MLP neurons of a small language model. Each row is named by its layer, matrix (up: input weights; down: output weights) and neuron, and shows model dimensions 0-127. Each number is 128 + 32 x the weight over its row's rms, rounded and kept within 0 to 255. Numbers have three digits each.
After each neuron's rows, "fires in" lists the words (lower case) most often at its 100 highest values on Wikipedia text that the model never trained on.

L6.up242:179141100084115129098171105115113129176133149092126098160157106152153130112068130184102132132101143200113156184135129108203127167114110115105153076167080185191190117141123172113137081085132070184126158136084135113114161143157117150126097144190170126126085151109127123067145048173118125137138156158123108131132156149089106109139135098137105090114137083107102068056157149107110156141121
L6.down242:117104149097153080178153197107116156161083149134136176084126148094150127040123145119153142128120201118181125169161144138119150072098104156120101102137097110111159148163133106152125193143131148100098166123152074205090123117167164121139147147173127116161111165147125157137086109101115105088174080121138152130150125137167130124130128148109138189153081125034121170085119155158144166106144
fires in: "and", "who"

L8.up711:106126143140152134089132179131112156112190106124066121088140089127153134178156136185124077109118101107187174166193105087144155103076114110096124085165107129133120075146120170095092111127142093153084113130056123109130125113161167181140109130190103144115141167123108193123085120099149142124162153176103185149150118124100139131092117087121119117214092094192114108124163101125107164092156
L8.down711:160143128120144101154142163116130125142127138142115127115132142159156108141167137096128135148159152127130129118134115076147141204133145123111155140133179110119188127102108089162119106173118176119145163158104107126144155131150104174155107109142133153143085114104119114120110097070117147125157110122098098115099155149118102132110102082109192127140140130134089184178104122129116124116146
fires in: "with", "as", "in", "played", "has", "previously"

L6.up128:131076123085095149100120120166100180142108131156136109088183140159168117193156123151150094128176139154171133110142135104116132071076111169121161131148097095145106112109199133155125147133076112090154167111089169120135117132146143161155124101187094119142170116141047104119125136153104144133175158148126144131103116119114082158131120108199158129124088072134161116094134090094170094082188
L6.down128:145175130099177126146153160132149124145142127110123105154071209116061139109164103130145100146156127090152094127112085183133144154137149113066085170065142146208147125093093146137117158044110182146071092199184127137050128138102078135120169146140197191133103189088139085103136093131176122122033139122151106155127156110112150125142096175108161114144110140137126113152072111106132138154121
fires in: "by", "in", "all", "as"

L2.up562:090127128110153142112109151150051130123143119129109061164185076146166113146110178129121120136101128099098176144106117116203124131132133146146160127089115141145166112107134153148156077122113047096173131137075089115117161193102131193106089101153089130137126115075166118088162157070147127101107142164111162171133150090157088157108122113160133112155135128182127167112179140172119148154152
L2.down562:170114145115141169104148147122109162134119181070057131180139161131136097143133112150153155112103114106099155088110183145115142072098166157053120103127142120168145122146108115190099097143099122161118096095163185062105089104087110198064123146137104102104128132144105123154106167146155145147097121125161059181143144146180125177132144116118162119088137139121129117109162092093103153038116
fires in: "of", "and", "und"

L6.up53:130123156094201142117123131128125155133124133108113100113156146130124188148169131138103116117118191090153131132152114093121114112138183166095149123098092116130195095142068089166134112137116046144068172159156086139076155155150168128121115086129129137217114135089122158113117107132185094116125136123170139153136068079161064116129097033124162133132057144146209127133162138098124069142111
L6.down53:147130138142100083184155118105161121119133158094124156049100082086165142114145080154142073148168113103147121153109124119116080127106176103124145172136136139134111157160169152170120102181112157149146138177112138182146102079154094127130158112145109081115073108152162066082147086157110129140177139114093090128099109161124177200134108082116135105135102130086132157106134142181080137093092
fires in: "of", "and", "simply", "industrial", "s", "promulgated"

L5.up500:125079148113167149101191094117151169090123116095120099154103082182099150141104091102125127163135116136101163090169127154144111152116149166111161090097098151112107081144149102129156097169154046085113138125139111083072133100063059169110125093118120057106082134129149099055177118096139120107163109119088137125111130114108176120121073062084143156115125110100105076102109130133112109155091
L5.down500:167161103157110086181104118101097095155126182168158148151166141076168123171142141094189065047070144140162147110163136103124124183086125115131139039126126164097092090135098147125133107143103147118124097076118137143152143117169155123132191178131095140173137083130178136168166133164122163116084122116142134111115150125114185118097126130126096128120132067077146132140124063090175171094099
fires in: "an", "in", "agricultural"

L6.up393:096142130139197086077139144094104154177104116089116136177138122144131133171093113077062149198115145166091164104155173096121086158107163162038097092076132134115098127142120131114177131104129079100116190103127124098185112110082124136095084127124130119154117152166107153085080173120163104059179122114114121174126132087160149118115081122162082090133126111174105123121081141068108095175163
L6.down393:192157088142111062180144153128149116101125104147147132061146126120117133142160163197129107142147068128138107188089124150157142126139157116162150174144168133129094163116116129088107106174163062116096118120180075157124156174172154167152172099131155094111139094038166094129141130172104150171100133108122112112085114151123070072135158136093197159075168146124109139195149100110107178042160
fires in: "a", "an", "platform"

L4.up6:154157103105120136109095128111135177143131119129080153148150140166098057095114084125148113099084107128095097136104049126144091156076075115111158169156099117150142089139088160165106129084094109035153195149158093057136143177107153208144144158188105125082136127094102097087061147137150142131100132109120148158118178151120041163126191130141130115100087153178074097075144150187135143122149
L4.down6:135112151141095161203185185217145166091131168074131124108088131119089189111124198097120114167104138124090151109085111096163184121127153210084107118124173145085124120124098118097083133164171128100144193168147132063185173096098172103176140134119160125098046110074106057093117185128142123154116154111140117133138147164134122172133103082119133172070166123154122130147113135135118099132105
fires in: "of"

L6.up205:156089108123135138066098131151105092149162108174128126149143112165175055100134143091117124168105136188119120144109149068169139150150133121112149069138150106125163109144183163090088123104130117151141175128072109091120152156119127166145078114141166131109129137134102131088153099148131129117156172184104090134103047144141123160092073077133142121140095133217176123098166110086155115180117
L6.down205:119118121145144082152116119117193112127060147113150099119168136092166154117120126127173172083166129150175127107084109134153157137079118068076120109167116124158086200142100118098147124131085140139179149073195087156140091091174139116154079140112152174144114137114121134129171105091162112144174146080150118100150178170128173094105125187143116157125120139052146114122100091155159106154131
fires in: "the", "and", "or", "his"

L4.up119:113156121168070077122140165096077151118156081103066117138163112105117178154056184109099113112112097127103198130185051107178140149103136109076129066128122153188143128152109159112156099138117051118134185170112070137134127112129129163124131129135113144203079159158099100079147107124133147122097099183173144149149153151114127133196166116159180123145128112095085155143178094112080138168150
L4.down119:111151099119143152170115134100116072138151109125119124109111107130086127166140117143054069139236169112107123152084211106072086137088142111145148159113067144120086169173187130107115134080103102141119126121082138163098147106118160113172080135102088116120134162154128098150102090092136113097146119152125164087105135090103138117115202079166133118142110146163091130130120124077123145194082
fires in: "and"